Part of a small language model's weights.
Size: 10 layers, width 576.
Architecture: RMSNorm before and after each block, rotary positions, no biases in attention or MLP, tied embeddings, normalized queries and keys, capped logits.
Training: a variant of Adam for these matrices, 735M tokens, 5604 steps.
MLP neurons of a small language model. Each row is named by its layer, matrix (gate and up: input weights) and neuron, and shows model dimensions 128-255. Each number is 128 + 32 x the weight over its row's rms, rounded and kept within 0 to 255. A neuron's up and down rows have the sign that makes its largest values positive.
After each neuron's rows, "fires after" lists the tokens most often just before its 100 highest values on Wikipedia text that the model never trained on.

L7.gate230 [ 95 125 173 101 109 102 100 164 114 143 100 177 152  36 150 126 116  72 142 126 158 182 143 104  45 124 121 163 158 182 122  62 146 122  99 110 112  95 145  90 106 154 122 159 122  91 134 147 165 148  94  95 140 144 129 173 111 139 181  92 101 142 122 141 109 129 121 139 103 118 144 159 103 125 106 101 117 138  85 142 145 133 132 113 161  80 171 132 147 102 100 112 113 138 134 145 169  81 105  98 126 177 157 172 127 128 136 153 200 167  58 148 160 148 125 125 111 187  76 169  95 174 151 167 119  58 166 119]
L7.up230 [138 215 149 116 111 105 148 141 112 137 155 110 188  97 133 115 165 111  97  84 122 173 126 116 126  74 129 122 107 158 163 157 123 150  85 122 138 141  83  76 165 141 136 170  72 139 101  75 184 148 149 119 120 164 127 140 102 124 159 109  62 183 114 177 144 207 164  91 163 104 126 128 109  81  69 152 122 145 170 167 136 161 126  94 118  73 180  63 135 119  80 133 148 190 128  92 101  50 117  81  73 130 117 181 106 100 188 123 161 146 162 123 116 103 180 134 152 182 104 106 147 151 109  94  99  81 144 103]
fires after: " ", " |", " R", " n", "–"

L7.gate88 [125  72  94 172 109 137 119 107 180  93 105  97 146  97 132 153 135 141 117 106 108 126 151 109 103 157  62 112  70 174 124 122 112 158 143 119 126 123 114 187 123  91  61 131 101 115 128 165 120 111 148 149  81 177 137 134 111 120 158 152  83 113 174  53  82 181 175 121 119  60 139 135 162 106 152 149 154 134  65  82  79 146 111  45 111  61  90  81 179  84 151  96 145 163  86  92 133 131 149 104 143 140  82 146 114 158  83  98 144  90  61 134 169 108 121 101 137 154 111 103  82 165 140 109 196 158 148 169]
L7.up88 [117 142 174 184 101 104  95 175  73 159 135 108 134 126 134 113 112  84 131 109  94  88 133 130 141  94 163 138 110 167 133 119  80 221 134 102 134 183 195 169 121 164  43 142  83 111 133 148 105  90 163  74 164 126 140 170 142 160 151 120 201 102 175 116 170 180  87 122 111 116 192 148  81 116 126 141 143 108  89 138 108 121 127 127 175 122 120 161 134 146 141 124  92 144 123  86 127 107 133 142 132 159 141 186  83  92 122 192  94 171  83 112 191  58  58 121  86  80 107 139 162 141  88 126 100 151 149 122]
fires after: "9", "–", "0", "|", "1", " "

L6.gate1195 [160 140 142  49 102 146 121 126  96 129 121  78 133  86 120  77  91 177  98 135 174 147 188 160 143 115  96  98 123 115  99 175 139  93 107 176  96 110 183 109 157 171 137 208 118 156 165 129 127 119 148  85 121 145 130 130  74 114 203 110 132 137 155  90 116  77 111 107 144 164 139 129 115 135  95 109 164 117  67 114 168 139  88 115 104 146 154 165 117 115 140 163 162 134 112  84 100 175 125 100  77 183 115 130 101  96 148 100 133  97 120 130 115  90 146 144 153 112  94 171 157 199 106  45 186 160 196 128]
L6.up1195 [111  90 157 142 136 104 132 163 188 174 196 152  53 160 144 124 131 134 118 108 146 106 108 112 157 164 128 159 122  58 130 153 171 128  99 130 188 124  84 117 140  45  59 119 152 112 103 118  95 139 165 123 153 115 142  96 119  97 210  94 120 209 163 141 126 155 150  84 128  68 148  77 125 117 130 163 162 107 118 170 129 139 160 179 127 112 157 134  98 131 167 131 169 104 172 105 171  74 132 150 101  83  86  80  94 162 143 135 152  75 130 143  96 143 125 186 123 171 113  93 115 135 161 126 106 148 185 154]
fires after: " ", " |", " TV"

L6.gate443 [ 94  89 144 168 118 107 133 134 141 185 113  95 128 146 141 164 114 102 130 157 139 159 129 146 157 147 146 158 129 124 132 141 113 125 125  84 144 176 121 102 186 140 145 137  54 142 137 153 168 143 157 171  36 204 129 133 140 167  70 160 152 171 100 131 122 138  83 197 131 148 139 146 106 161  69  95 150  86 155 126 139 174 168 107 177 180 187 126 138  74 146 167 151  97  89 113 136 158  92  85 100 198 188 128 114 106 115 116  97 228 147 105 133 147 164 115 198 106 120 176 108  85 144 123 107 152  94 123]
L6.up443 [164 124 174 197 111 109 146 159  87 143 110  79  92  96 152  77  81 169 136 185 120 139 144 129  89 120 151 179 119 171  86 105 122 130 153 113  93 160 129  80 164  97  67 136  96 129 149 160 136 111 184 131  88 169 135 117 161  83  98 160 134  80 107  77 108 165  82 131 123 194 172 126 134 178  87 183 101  84 118 130 155 140 191 158 150  95 168 146 150 161 157 146 107 156 104  48 139 157 105 118 183 107 123 154 162 101 161 143  91 150 166 124 162 144  97 182 137 150 123 166 120 133 131 162 146 105 130 151]
fires after: " ", "1", "2", "0", "\n", "5"

L6.gate282 [109 154 122 155 126 116 103 182 124 133 136 149  80 102 128 132 189 150 141 161  37 122 129  98 138 138 138 148 111 146 123  93 176 123 204  88 118 138 148 169  86 188 158 125 117 140  82 141 139 159 148 132 150 130 116  86  74  73 152 140 174 144  99 132  97 108  81 199 165  99  76 158 134  68  89 133 199 125 136 109  58 179 165 130 124  88 144 124 132 147 112  76 151 179 167  72 127 109 139 158 144 113 109 121 157 130 166 128 111 116 130 193  94 135 163 116 138 160 107 163 124 119 123  97 170 150 124 125]
L6.up282 [166 145 135 142 130  87 164 134 126 127 105 127  72  81 146 123  90  97 158  89 133 174 110 124 131 122 174 123 143 148 125 114  95 194 155 166 182 114 115  97 183 172 164 122 125 134 142 156 101 145 128  69 107 164 166 136 118 175 128 115 132 106 127 172 187 147 101 122 169 102 180 150  68 167 163 174 138 118 126 137  99 103 184 138 174 129 161 115 175 112 151 150 137 173  82 149  92  91 109 137  93 139 135 165 138 108 151  95 146 118 132 141 221 204 166 131  81 117 128 140  72  81 122  98  94  83 137 146]
fires after: " |", " ", "\n"

L3.gate249 [115 131  76 167 106 128 100 178 173  92 180 110 137  75 141 159 135 113 179  80 113 122 149 128 147 101 156 139 111 148 102 168 186 110  96 170 148 180 114 152 109 148 117 168 113 147 125 172 188 133 149 128 158  95 122 189 146 120 166  98 143 149 167 127  95  67 127  98  68  51  82 152 170 158 131 145 158 147 124 124 146 128 156 109 130 125 138 107 103 160 100 152 132 148 139 140 100 163  79 117  84  89 117 134 120 109 137 159 158 147 113 136 147 151 170 134  28 175 127 176 147 113  78 152 106 140 156 132]
L3.up249 [ 74 164  56 146 152 177  81 140 143  91 128 169 105 176 152 110 116 184 145 103 160 206 134 133 133 163 110 110 173 149 144  80 163 143 122 136 172 124  91  55  91  58  93 119 106 174 148 150 112 119 133 130 177 207 124 181 168  81 127 134 125 145  94 100 139 124 176  94 100 122 167 164  71 143 180 148  93 139 132 118 181  77 103 126 163 141 144 121 121 110 130 170 146 143 108 140 132 125 167  96 115 127 127 149 103  77 132  95  76 120  99 135 136 149 103 123 139  96  78 163 109 151 156 128 160 193 106  89]
fires after: ")", " was", " is", ",", "w"

L3.gate1315 [138 124 128 145 144 154 106 167 119 136 119 161 129 142 141 118 112 134 120  87 119 161 125 113 162 115 158 132 150 101  96 101 186 166  97  87 143 120 139 109 106 124  65 132 126  66 158 142 142  92 144 132 131 134 132 131 134 131 184 158 131 125 105 128  58 143 119 140 135 139  89  91 149 113 158 126 133  87  83  43 185 149 109  89 144  64  93 143  88 133 129 118  86 144 134 119 148 137 182 135 127  56  90 175 136 202 156 154 164 202 108 153 101 140 134 140 176 106 195 149  84  99  87 144  95 110 161 101]
L3.up1315 [114 183 112 119 110 154 125 165  82 116 160 163 150 140 164 124  97 158 160  70 192 122 109  97 109 120 156 144 128 145  91 131 110 187  81 135 173 149 165  88 153 146 110 129 128 160 155 143 144 129 133 110 118 126 110  68 141 113 153 102  69 122  85 141 106 138 102 117 142 107 126 123 132 126 163 120 133 121 210 109 139 107 143  92 162 127 167 135 119 121 125 106 112 146 123 126 108 126 136  74 135 105 122 122 145 151 158 111 165 183 133 195  93 156 126 106 106  82 128  79 113 133 100 184 147 166 118 107]
fires after: " |", "-", "\\", "\n", ".", ","

L7.gate575 [151 172 117 119  98 123 119 135 100 116 182 166 132 176 166 102 127 117  86 157 103 114 118 108 154 177 128  97 124 104 137  97 181 139 121 130 178 138 137 158 137  85 142 160 193  91  88 136 186 149 154 147 153 128 108 153  92 107 154  69 169 123 127 153 112 125  67 150 127 135 212 190 103 134 142 112 208 169 134  81 188 173 116 137 149 147 101 155 120  77  74 126  87 137 133 146 133 124 191 161 111 161 185  81 109 132 137 174 123  98 139  96 148  80 123 115 159 161 131 139 189  98 188 119 189 117 164 156]
L7.up575 [126 143  67  79 181 157 131 146 133  71 122 130 214 183 202 121 109 100 141 185  77  80  91  95 102 121  94 150 164 144 129 142 121 113 121  87 136 173  67 158 125 113 165 139 129 131  99 151 155 146 170 134  77 171 103 114 160 150  96  83 114 106 124 159  67 137 135  83 130 185 134 118 131  98  82 148 133 126 103 107  92  70 113 147 126  91 111  80 146  93 153 131  98  75 132 134 173  90 168 163  89 131 175  76 133  35 122 105 174 123 151 166 110 132 146  93 106 156 117 122 146 135 116 121 173 116 145 163]
fires after: ".", ",", "4"

L6.gate782 [131 204 131 102 149 128 138  83 118 145 150 121 124 176 126  94 126  92 187 155 127 127 110 111 106 176 138 194 145  71 112 140 126  78 158  58 132  77  74  98 163 127 130 110 145 139 151 119  67 128 137  90 145 143 167 177 104 106 129 104 159 111 121 114 145 113  83 123 137 109  98  98 148  95 159 144 104  95 196 126  72 163 126 170 128  91 148  91 125 134 109 146 143 149  99 110 147 145 139 137 119 111 127 113 158 177 168 182  51 143 140 145 105 106 135  94 150 111 142 101 103 142 153 105 125  94 140  99]
L6.up782 [107 136 179 132  89 117 160 156  80 142 146 123 102  52 115  70  94 104 156 127 135 111  83 153 100 134 154 100 141  98 126 195  81 115 123 170 110  69 156 113 129 154 173  77 156  86  71 111 143 136  51 145 138 127 159 120 126 191 133 125 125 153 143 147  76 106 119 124 157 182 151  85 134 112 125 163 156 125 142 140 120 141  79 144 123 190 158 151 111 150 164 177 128  89 161 139 118 130 113 151  96 110 151 116 160 118 119 133  99 112 127 105 126 147 150 142 132 166  71 135 118 139 103 101  82  86  93  80]
fires after: " ", " the", " |", "|"

L6.gate1326 [100 124 113 138 181 152 130 173 135  99 112 167  84 134 158 166 162 150 184  59 151 141 164 151 101  82 111 160 196 125 124 154 138  84 148 109 106  92 148 183  99 138 101 134 166 147 109 121 130 124 125 128  82  81 118 128 113  65 113 153 181 183  82 167 135 152 125  97 108 128 148 120 111 114 145 128 187 120  25 110  85 139 152 121 159 150 135  87 197 133 138 146 182  78 151 110 130  80 147 119 111  91  82 152 143 180 117 171  56 136 176  83 113 172 102  69 122 162 121 205 106 136 147 104 169 131 106  46]
L6.up1326 [157 159 126  87  98 102  85 161 131 126 114 135 149 150 140 149 147 134 140  94 151 100 137 133 146  67 104  57  93 146  74 220  89  84 177 126 157 110 152 160 180 180 145 134 170 147 134 147 155 105 109 107 171  95 136 165  88 169 153  89  90 116 113  67 183 110 142 148 143 144 166  86 142 136 160 114 140 129 112 131 189 142 154  91 108 162 154 139 105 168  94 152 112  90  86 120 199 145 239 135 168 128  92  86  69 150 184 120 140 102 113 127 137 112 128 171  96  86 125 101 167 136 100 129 145 157 183 103]
fires after: "4", "9", "2", "5", "3", "8"

L6.gate1182 [112  38 117 160  82 104  74 230  85 150  93 119 117 148  99 138 111 158 142  86 173 148 111 198 211 124 132  93 167 151 118 110 188  89  78 133 105 133 141  80 165 180  81 139 129 168 102  85  82 122  87 130 167 145 114 127 128 119 172  58 140 110 178 140  90 116 154 111 105 146  91 108  83 145  82 217 133 159 130  93  69 166  85 115 143 120 108 106 127 117 160 143 151 166 149  76 131 150 140 133 166 123 156 136 102 141  73 145 117 151 141 152 194  94 153 125 176 134  85 134 157 149  56 101 128 134 147 170]
L6.up1182 [150 123  59 124  65 166 104 147  94  40 160 116 139 108 196 128 192 157 115  83 158 126 131 127 143  98  98 112 127  95 134 156 146 134 124 158 132 102  87 120  94 122 136 153 130 152 166 116 152 174 130 105 161 123 122 164  93 149  99 193  88  97 136 133 121 175 113 144  90 101 118 114 112 208  99 166  71  88 131 159 109 134  98 172 145 138 106 170  77 167 148 115 129 146 128 111 162 124 151  63 120 107  92 138 202 138 129 150 121 170 151 156 148 159 118 137 112 148 108 109 122  38  84  72 130 130 113 133]
fires after: "9", "1", " ", "2", "0", "8"

L6.gate320 [163  92 166  85 143  97 123 204 162 158 177 166 150 142 121 126 102 127 158 113 157 167 154  97 177 125 123  93 164 154 126 108 154  59 165 173 169  79  92 113 152 111  81 169 127 142 139 133 136 116 101 182 124 151 102  81 131 151 177 151 145  55 201  71 138 184 155 116 158 168  94 105 129 159 135 166 114 139 146 148 124 164 175 137 159 143 216 106 112 139 137 186 164 147 128  55 138 163 100 110  49 136 123  99 142 126 168  95 160 134 100  87 141  98 143 140 147 159  81 173 120 129  93 130 127 167 102 162]
L6.up320 [128 161 122 103 105 134 136 112  95 134 103 126 106 180 151 132 141 142 131  47 139 141 118 218 136 162 121  77  89  87 155 102 151 133 152 150 172 108  69 136 116 107 138 171 157 108  92 119 110  89 100 139 117 126 171 120 139 116 154 102 128 125 126 159 105 141 111 147  93  79 114  74 114 116 146 139  98  88 159 157 171 135 147 114  87 103 174 127  92 141 121 126 165 118 133 177 118 114 154 130 178 153  99 125 135  72 174 139 144 142 180  73  66 156 156 101 159  71 140 134 181 118 144 146  94 116 131 170]
fires after: " |", " ", "1", " was"

L3.gate878 [102 121  79 134 176  69 124  87  77  89  94  89  58 145  76  89  74 132 129 155 205  97  92 196 178 101  98  84 100 102 162 163 117 159  95 160 137 141 105 158  85  82 134 129 148 151 103  88 131 162 105 151 119 130 101 189 106 172 141 151 157 164 102 113 147 115 144  79 132  90  94 158 119 163 146 175 156  83 138 144 126 153 116 140  85 146  92  86 149 165 144 129  90 135 191 120 143 128 195  81 116 100  75 101 134 114 134 181 146 147 138 134 132 100  62 151 160 166 136 159 192 114  81 143 108 141 145 112]
L3.up878 [133 143 133 198 178 125 136  73 111 124  96  96  91 115  98 161 147 136 116 147 142  84 125 142 198 135 127 111 144 102 144 185 122 151  83 187 142 175 127 145  85 160 171 153 140  90 152 120 148 156 119 150 133 152 162  93 129 114 124 161 131 140 164 147 150  77 175 139 109 141 109 130 134 174 163 179  82  82 175 125 146 179  97 146  92 147 125 128 182 194 173  30  98 152 169 127 152 164 108 135 134 113 115 131 126 125 148 118 151 102 156 187  87  57  68 138 102  91 148 122 156 115 121 141 113 156 196  88]
fires after: "0", "8", "7", "3", "4"

L7.gate357 [158 160 160 105 121 115 134 164 196 173 140 146 153 105 159  81  94 134 133 154 151 129 174 104 101 136 116 130  98 108 149  51 134  73 140 168 138  90 180 103  99  79 112 139  46 177 159 166 117 148  67 162 115 209 103 157 138 173 170 177 168 160 139 116 105 159 120 150 156 131 116  93 116 176 111 124  87 108  82 179 140 150 135 159 146 154 146  93 125  90 129 167 143 117 147 137 177 143 144  90  83 106 136 140  57  98 118 100 184 133 101 127 183 101 111  91  94  88 119 129 104 111 108  72 179 114 112 182]
L7.up357 [196 130 127 114  82 124 105 113 150 114 180 120 141  95  84 133  98  86  75 135 138 154 125 108 103 176 164  84 123 112 168  65 133 102 116 186 104 134 156  72 104 131 172 119 124 138 174 112 168 111 160 112  94 171 146 150 120 155 121 121 152  91  86  60 142 205 152 147 229  84  67 149 139  97 126 162  65 124 134 117 173 183 140 116 117 105  69 143 159 136 122 109 123 109 136 167 117 144 136 140 148 136 123 146 130  94 148  89 107 111 101  91 143 151 103 124 168 106 132 167 126 151 125  60 162 145 135 142]
fires after: " ", "1", "2", "0", "3"

L3.gate486 [169 104 176 128 171 110 157 113  95 151  90 114 146  99 138 156 109 108  87 174 100 166 139 144 129 149  98 154 159 114 111 124  90 131 111 157  89 201 114 155  58 137 134 161  87 167 132  96  91 163  88 114 102  84 128  93 113 148 155  99 177 132 173  92  87  89 149  90 155 127  82 170 155 114  90  73 155 104  90 142 151 138  58 130 149 118 107 139  81 131 148  88  83 113  79 148  88 125 155 148  53  47 124 104 154 138 137  74 117 120 194  66 125 101 183  84 158  95  93 167 159  69  79 108 112 166 200 131]
L3.up486 [134  95  79 199 143 103  98 129 132 100 133 127 114 134  70  75 140  71 101  65 163 136  92 140 126 154 140 155 108 109 117 151  92 129 140  90 103 161 112 155 135  95 115 125 140 178  67 122 109 105 118 101 116 103  96 123 102 136 176 152 113 118 150 109  47  90  97 151 176  73 175  58 134 161 126 136 156  88 143 137 129 155  81 106 134  69 130 140  80 121  93 114 153 145 154 119 143 139 108 124 153  97 113 123 152 155 120 119 158  75 101 114 166 157 134 153 175 108 146 109 122 126 149 118 168  86 181 160]
fires after: "0", " ", "9", "\n", " |"

L6.gate226 [123 134 111 121 124 221 131 139 106 104 121 182 172 102 164 106 171 150 183 115 129 205 123 162 117  98 173 145 147 150 139  66 110 108 116 125 108 109 180 148 167 144  94 122 146 163 119 127 124 163 115  97 128 136 174  61  93 103  88 154 175 172 179 106 165 112 173  71 156 166  57 111 164 147  97 133 158 122 101 114 110 117 138 184 125 101 140 119 168  90 154 174 101 161  45 155 104 129 118  79 165  92 139 150 151 113  96 159 161 135 138 135 141 107 186 142 140 110 169 132 121  61 123 139 198  83 110 141]
L6.up226 [163 144 151  89  89  68 104  84  72  92 178 105 153 165 123 138 147 149 121 135 121 128 137 150 106  95 128 146 151  97 188  88 127 115 167 112 109 141 170  57 157  88 192 135 132  88 106 102  73 178 154 131 146 137 139 130  70 138 141  73 120 102 164 158 190  97 117 128  61 139 132 124 154 153 152 119  98 119 114  64 106 145  85 178 160 170 158 125 136  82 144 136 113 196  54  76 110 111 125 125 207  93  92 188 128  78 186 139 107  78 159 168 127 127  77 141 117 121 108  97 179 194 177 129 113 157 116 124]
fires after: ".", "2", "0", "1"

L3.gate724 [128 115 127  67 147 156 120 111 154 131 155 164  66 133  84 161  93  88 166 106 148 106 145 146  54 149 133 140 169 129 139  88  94 173 151 150 154 158 123 135  60 175  83  83  98 106 176 118 147 144 147 147  95  83 144 115 119 113 120 141 166 126 102 189 137 151 147  79 156 107 162 139 169 115  82 177  92  75 144 149 116 118  49 158  91 118 160 146 187 164 103 151 110 144 170 132 133 117 142 164 161 120 140 113 127 165 144 137 159 152 184 141 137  97  76  53  92  86 177 143 127 128 109  91 168 130 117  69]
L3.up724 [100 158  69  85  72  87  87 184 123 145 131  91  76 212 135 190 127 136  97 113 152 119 133  95 125  97 158 164 134 116 146 108 111 165 165 133 126 134 146  97 154 109 107 123 106 136 141  77 123  79 101 117 112 104 125 154 172  97 164  78 124  99 106 160 143 126 167 119 144 127 114 173 145 147 112  73  87 104 161  92 106  96  91 127 186 101 137 116 114 177 141  93 173 140 100 111 132 142 183 127 161 109 150 146 147 103 114 129 117 120 144 150 113 132 138  80 118 141  82 113 197 159 127 201 167 140  88 106]
fires after: ",", "2", "3"

L6.gate574 [111  96 123 116 178 111 173 120 127 106 196 128 168 131 177 127 123 129  83 141 126 120 101 146 129 116  99 128 192 125 136 105 108  99 121 175 130 118 162 153 177 139  71 126 135 141 108 124 107  83  90 120 142 157 129 156 111  91 133 112  93 126  82 142 153 139 170 119 131  75 119 126  96 159 129 134 158 154  71 133 122 101 131 114 168 132  87 129 161  79  69 101 125 119 107 109 128  96 170  93  83  95 177 164  86 103 129 153 151 158 178  76 114 155 159 163 151 141 146 104 130 133 133 142 165  90  80 145]
L6.up574 [112 129  91 164  86  86 175 133 107 157 165  90 160 166 110 167  64 123 117  81 125  75 115  75 117  89  85  82 140 163 167 158 117 155 121 151  92 106  84 103 121 174 156 126 118 148 169  93 139 131 107 125 119 115 149 141 169 179 113 102 113 137 128 139 158 127 195 182 154 130 136 145 155  88  86 153 122 119 109  83 108 126 159 139 168  95  74 124 144 104 109 168  82 132 137 138  88 167 145 172  71 112 158 109  77  78  96 118 122 130 117 134  91 106 109  76 129 123  62 109 157 148 172  94  90 143 207 169]
fires after: ".", " the", ",", " The"

L6.gate1052 [151 148 121 113 136 171 114 171 169 133 111 119 139  82 179  99 142 125 155 158 137 159 159 146 122  70  85  79  90 188  97 118  83  78  91 156 167 173 162 116 171 160 169 135  69 174 100 172 155 116 160 118 139 222 107 125  59 132 105 152  77 143 104 140  81 107 180 101 101 105 154 140 155 180 139 113 188 128 130 135  97 165 108  91 137  85 185 117 101 101 127 109 159  80  57 113  80 118 148  88 103  92 123 177 102 116 105 113 150 124 113 145 177 162 120 160  68 148 113 156 107  84 115 147  81  89 147 183]
L6.up1052 [148 177  90  93 102 120 120 153 191 144  94 160 133  60 102 155 146 122 108 150  88 154 148 116 110 165  98 143  84 154 150 141 118 130  97 136  77 177 171 128 125 100  88 162  78 181 135 151 128 132 178  68 182 130 120 134 184 207  52 133 155 114  92 142 148 135 165 144 157 122 150 127  42  76 154 102  82 126 149 139 152 138 151 187 199 133 107  99 162 234 166 144  80 175 128  93 128  71 106 151  89 120 146 147 172  78 189 128 116  82 164 171 117  80 178 179 142 128 119 161  70 156 128 171 124  63 171 136]
fires after: "1", " ", "2"

L3.gate147 [121 144 144 123 120 175 166 157 142 161 110 115 113 126 126 135 118 128 116 136 113 121 166 101 114 118 128 146 100 192 125 152 141  69 124  47 120 154 102  55  91 157 131 114 109 119 138  79 174 158 117 110 121 104 137 149 147  85 156 166 211 157 106 184 110 100 164 130  62 123 182 181 117 113 104 175  56 101 156 146  75 144 106 131 107 146 121 106 137 134 148 100 172 163 152 123 102 101 192  71 150 104 183  99 149 174 118  58 163  86  89 134 145 154 118 139 113 147 124 145 110 118 172 125 181 172 100 108]
L3.up147 [179 142 103 115 139 166 190  72 205 112 156 168 148  92 129 140 163  89 111 122 119  74  95  77 171 117 109 110  92 141  87 101 136 110 122 162 135 118 157 144 132  96 141 119 109 125 115 166 116 116 104 157 114 111 101 121  70 121 109 170 119 153 115 153 105 121  92 170 113 114 139 152  65  75 127 150 113 125 148 150 109 117  98 145  84 154  47 109 101 163 181 168 107 141 140 124 148 130  81 167 119 111 116 139 115 188 150  70  84 120 144  88  82 130 158 221  79  58 129 125 126  65 128  53 103 183 214 147]
fires after: "0", "4", "2", "3", "5"

L6.gate1214 [ 74 114 132  95 137 178 102 159 139 140 141 123 167 116 121 129  85 124 195 108  77 110 179 167 120 118  96 180 166 155 131  90  83 120 131 198 184 130 143 160 102 135  94  92 106 139 171 155 158 120 154  77 111 126 182 148 147  91 167 130  97 113 162 117  88 135 159 119 147 176 100 171 161  91 127 152 135  98 104 131  75  59 129 146 198 115  94 149 216 122 104 123 124 137  41 206 136 127 133 125  73  62 104 150 104 128 126  97 184 147  96  71 112 164 145 128 105 141 118  87 147 108 128 134 129 116 127 144]
L6.up1214 [100 143 140 106 103 112 144 159  92 147 138 151 157 125 192 162  85 136 135 114  55 130 113 177 137  97 162 133 155 125 142  99 144 136 149 146 165 126 112  81  95 131 111 118 161 162 119 130 154 132 131 160 173 124 105 113 178 127 101 118 127  97 156 104  92 172 127 110  77 170 136 182 163 158 140 126  95 182 137 139  51 155  91 178 165 146  97 163 135 147 100 122 130 159 143 176 105 114  93 111 117 129  76  95 112  71 173 108  91  73 138 155 162 148  99  71  67 173 107 104 150 102  82 151 129 149 119 109]
fires after: ",", "0", " Independent", "s"

L6.gate400 [127 134  75 136 137  92 133 152 107  37 174 113  88 136 161 144 143 159  91  94 136 108 131 186 159 142  60  59 126 181  91 123  84  65 130 171 155 156 138 146 114 147 152 142 130 141 120 134 159 162 135 137 202 108  54 156 157  71  67 178 153 135 106 181  97 137 134 137 108 158 120  96 116 104 122 112 157 179  78 161  78 106 151 107  98 137 153  81 168 137 122  66 124  93 168 164 145  92 151 140  90  75 157  55  92 179  84  92 182 134 131 111 146 184  69 124 110 179  59 170 112 180  96  95 156  81 148 112]
L6.up400 [143 168 116 152 119 112 108  82 159  85  92 223  88 112 135  97 196 110 105  74 137  93  92 131 196 162 151 135 133 153  57 140 180 115  98 105  59 130  83 199  91 131 166 139 156 148 132 148 186 142 147 107 166  56 147  78 120  77 133 177 132 150 112 223 120 135 103 156 128  87 109 166 110 122 142  68  90 144 116 118 193 127 118  85  65 133 160 160 154 103 197 113 148  98 160 165 179  93 144 131 146 151 123 100 120 154 173 169 148 197 151 168 190 118 123 151 176  60 143 179 150  86 120 175 128 137 127 150]
fires after: "9", "4", "3", "2", "8"

L7.gate1384 [121 131  95  99 194  77 119 119 150  98 169 149 175 139 156 110 107 156 158 106  77 105 154 180 113 148 143 108 117 150 113 119 108 102 131 124  79 149 146 134 108 131 140 116  85 129  85 174 123 100 111 103 130 121 138 126 154 111 128  91 137 101 157  99 149 148  99 144 205  53 117 135 130 166 129 153  84 124  44 117 131 113 190 195 122 213  98 137 172 114 117 124  87 161 138 129 144 112 129 122 190 124 167  86 170 156 121 118  91 125 145 144 160 149 172  99 146 121 104 165 163 149 138 150 194  37 119 129]
L7.up1384 [125 147 113 141  68 116 160 142 154  94 166  92  70 123 125 156 127 102 177 154 161 145  96 126 134  98 159  68 107 146 178 131 145 158  94 131 141 125  82 142 147 163 135 188 151 137 156 139 119 123  79 189 132 156 132 147 112 162 129 127  54  94 142 133 162 133  88 132  93 153 107 118 184 178 140  58 164  69 160 139 130  98 103 172 110 119  69  87 117  80 126 187  66 146 100 117 144 115 180  95  67 154 100 113 145 150 101 142 106 147 129  96  64 127  89 115 143 145 101 186 133  81 169 157 100 116 139 101]
fires after: "0", ":", ",", " ", "."

L3.gate417 [152 149 114 170 125 110 195 137 126  98 153 146  93 104 176 102 112 104 153 107 156 131  78 114 150 203  77  94 105 134  84 116 136 167  75 123 152 114 125  96  75  81 112 184 105 175 213 119 157 109 153 172 115 139 128 165 127 147  91  97 165  93 126 115 132 109  75 141 123 138 146 104 111 167 121 159 135 148 120 198 153 169 124 119 174 136  97 142 138 106 143 162 154 136 116 164 140 165 125  88 128 100 127  85 124  98 104 154  90 134 185 130 123 141 188 144  65 219 116 167 168 177  86 113 101 132 149 143]
L3.up417 [ 93 105 101 110  66  72 134 110 137 149 165 105 112  44 158 115 100 151  84 152 159 132 173 150 103 163 155 138 106 142 170 144 112 146 134  72 108 154 125 109 157  98 106 159 102  98  95 156 155  65 121 101 156 142 122 169 170  68  68 154 129 125 123 159  73  95 105 162 143 131 115 193 125 143 100 149 114  82 169  98 149 119 164 146 129 122 194 187 137 130 174 105 164 157 206 126 149 134 170 135  62 122  95 175 123  79  74 166  92  92 129 134  89 143  93  87 149 133 117 148 137 120 120 148 107 186  74  82]
fires after: " is", " was", ",", " of"

L3.gate1436 [133 194 147 129 153 102 122  80 185 144 154 123  87 129 111 117  67 147 149  83  93  93 127 154 112 145 181 123 123 111 131 140 125 145  44 175  65 124 178 150 117  85 118 121  50 152 143 144 118 104 135 149 133 111 184 139 108 168 156  63 130 192  80 130 147  81 163  70 128  78  62 111 127 137 119 107 136  79 172 112 133 194  82 165 132 148 118  79 130 124 192 123 130 157  94 131 101 102 196 111  29  80 180 150 108 119  90 134 147 168 172 111  98 139 178  85  89 150 119 138 164 179 122 130 156 167 145 191]
L3.up1436 [ 97 164  72 158 106  91 119 140  92 168 128 145 123 121 142 188 147 115 172 149  79 122 195 101 108 136 101  99 171 149 156 186 167 155 123 136 116  71 104 120 181 139 145 135 112  78 170 135 133 148  99 193  56  57 120 118 105 149 133 113 145  90 125 186 119  77 127 124 147 131 154 116 113 119 113  90 140 160 126 158 165 130 162 121  57 126 153 213 143 129 131 126 166  91 140 106 123 158  74 144 145  95 104 121  84 106  74 179  78 144 145 216 159 148 115 152 144 201 120  80  95  83 130 151 136 118 138  98]
fires after: ".", " of", " the", " to", " in", "On"